config.toml
attn_scale = 0.125
bias = "all"
tie_embeddings = true
schedule = "wsd"
seq_len = 256
steps = 7774
MLP neurons of a small language model. Each row is named by its layer, matrix (up: input weights; down: output weights) and neuron, and shows model dimensions 32-127. Each number is 500 + 50 x the weight over its row's rms, rounded and kept within 0 to 999. Numbers have three digits each.
After each neuron's rows, "fires before" lists the tokens most often just after its 100 highest values on Wikipedia text that the model never trained on. A number after a token or word is its count.

L6.up760:485512493556520609455438463551509508362574599429492548480417607582517472510474562453587534489533566554404474481537556444442488505512443567581528493585548486592523500534465497492475577408478481507498456565491497421531454553535527493498464403494398535493509521428492497561520478514451463453
L6.down760:556564518479498527509409470567547467469483519572545586461581461408460418543568561477494437579526521516484591531498444537444487589518519584571509472453452476464477380415547576485455529480550580567478421526459516479546521368451519474545458551518483500538571591485596555538489531554487522477
fires before: " the" 17, " a" 9, " that" 9, " by" 7, " in" 5, " its" 4

L8.up72:510517535538458447513532472589414433464546428505465526604492428512518407553585543523542541496486548554473477390513448425584499572543468485429559437506503503455465533520514451478500572530564403470505544493562510528516470434569481503561491426515481481506493464577508511422500443547420553476
L8.down72:514566479470570565472472497484524536535435596547506566383502504505442572473437558486457495474472580504470561502507516580467537521565532432505595507511587485466482471451543507490555516457625536551550513480471543445569389455482511484504486519603400521501417474538500478553462534615524426486
fires before: "\n" 27, "ed" 16, "ated" 8, " on" 4

L4.up759:513554445553513552474379519467486473569483494443531557440475551480552474552545489484536463503371502526588451436493516517432461554422512509464478557536494470393492534587483413506413532542541547438525511581413457549518528505579470507589525484501468439458555326487484469501546436530463435516
L4.down759:505490442519582442496482480528503478542489503465545517445490592491577541530513494504489467579401521523583447434494547482532416505558573443458557556482537518441502485536493505472517466508558482518502428591499515509520526452590480568576435559424435456459600381419483473452533517472527517503
fires before: "\n" 22, " W" 9, " Team" 7, " L" 6, " N" 5, " Sc" 5

L8.up49:514510430525538435508529548480451531483580538573507489575549419430467474533541507436489483461537484466545407530461594503536524560497528516417403491550540447479510510590518449413440461474459410410467470498503448500559561533573511425543490489425526509474479575511557477522540477496526461457
L8.down49:441605503512489505490387538635564563544496553529574522470533559469496485555489551371447438463548486536442559531450413552475459442444504438418570481458503568450562553529508496569515460526501436466438474461484429478487546584428537527546555516435542485498467493554438524561559394419428478563
fires before: ")" 46, ")," 4, "L" 4

L2.up155:465532530590572504475461501500490524452478467551439439521507514366600493392456496455539423449515545457485432531515587542486554533474503529478502518527487510535463441509506508488442578441498450436538456522427567489493485459539414577452635535565442549448597592529498537474476464535512448510
L2.down155:411495406521413352416528428530496476492486393458534631516503556572533526645480541480582608560485541527498550543498475532562453543517556404509457478558480477465506538503548472457491568551415477518399528513574445520470519485536421493466454530521524535519440432416432515526490538495484573465
fires before: " |" 66, "\n" 8

L4.up554:415488537543631502511536500519478413380577474473380558481538536448499544536457461545512553482470641478523446516461559596522501525482561509527474447643460499481557525447511509517440442493456393507487526498453626469570575466470505441504493459487518523450448479556475520551579579393494493538
L4.down554:622565402450385521524529645498523518521462516526557548473494525603505449507573445507627498477598480471492547472503419508494488468558468558465533539546538537528513439463479536489529511522519505459497502469586442551482415487621478517435518582486475502522476475450512512469437452526435425525
fires before: " |" 39, "." 6, ")" 5, "ing" 4, " (" 4, "ivision" 4

L8.up120:477572483433470566379522464499522588438486392511450549483457547454524480546372575476526538491480457570566410495401487505478466506473537460486537520527443444619606467472419459588456560559554602473430475483539458501498575538519518471572526580537540384577495493558468517484538471475525530460
L8.down120:542439497499519494480485478498473512483409494507570587524467563507516539527558560440552476490524473478548433589394561465548552520577551534505525508505498499482496567529598531440497427478557431554488505455563478573511452499499532550510389409470427581465460530499446588535515603479556520543
fires before: "\n" 48, " the" 6, "ether" 5

L4.up11:545440423485527456541456478492490518512449416529472598514464529482444542519602561513495421596527482519414649513529415488545504410480544607416506518573551527510541500539470460580548477563442443506473440501505473604527517485466453540525480529536553550465510488488424603425515439503541548444
L4.down11:577558446494420442564626487487560497507433445396599488510517458567538557497496516490529621448503524498505461505495543537413550543529481592546463599475462484495453510539441524525549559429532485492461418525538491450444506486600527489459405456518544465490429490499531463543504526472487455410
fires before: "," 23, "." 12, " and" 11, " of" 8, " in" 6, " to" 6

L8.up416:478482452490463463442588446490454522469490406555504468481491505503420549549500478574468443498527389437445566541522448432498462473518466575469491429506552486517514511561489495452481520504463553410441392634524544555609494476453442422456509485434517574553534492597461477522511503537453503396
L8.down416:543513479434582540472472494474517493581533600503426554530509440465549473444520560524540513605483496460452532546484543483506487506392431503493568566505488504438449480524439437539526533464510384544467466431482469508533540479472685512494470550519554560426389473474482467437624473482462480486
fires before: ":" 24, "." 19, "," 7, " |" 6, "ics" 4, " ==" 4

L6.up3:477503456511454521490539488450472504453501514456506475503555505487556553541563491465559410604519487478415491458494495415601455497506485527566465439591433553512492507508559545566509495364522550594485523421503514483534451537478527506543434577412471559563451568531406416525449422482374422573
L6.down3:521517500608490525527445455478411587534399459474422524429409463528510483515501521513474469494440463493517587520542494495474538522600532459518501518445516494492446339582470574449458501518511351533513431449407486434475481516538518438536556544484559468483567488649553438449566452531509528510
fires before: "\n" 31, " that" 9, "ed" 5, "ents" 4, ":" 4, "ance" 4

L2.up276:526499487410459480434471498420560508548584515552388499561575528456508526459411601517590494456554474551502373408578466483520427476514454503484517432421408436519525540478400523475511547478443522513528542536476580487587543582489535596493471490496448492488545455549512504393463561513530485475
L2.down276:434575432583471484375580466404523525416586530492548531512540492570542508521489486496616533475389539470509528568467387472542476531491491525497501472573436518510545472438519488567513472531479524482529469523608428523501402454472427505563481623496480459529574486481529519583444513447560516411
fires before: "\n" 42, "==" 4, "ing" 4

L2.up741:522432550522473498512554450577488543497480565502456501415503408434505444519441491568458513468583533558496426441505500480545566463563507439444522537480519564469445649517481494477578600490421511499463556481402514468540528463444441442507439501565508491405571416579535473438492479513509506463
L2.down741:548482582561464533540376463515596556504527466496484539575460537422512482488522532522473537578456556521538489417410464515610491478521584458485496471591437521441494527490472450493481444442476492531393418562574476566476513486578466476539505584462515519445471447485478515403529457435538465518
fires before: "\n" 54, " as" 4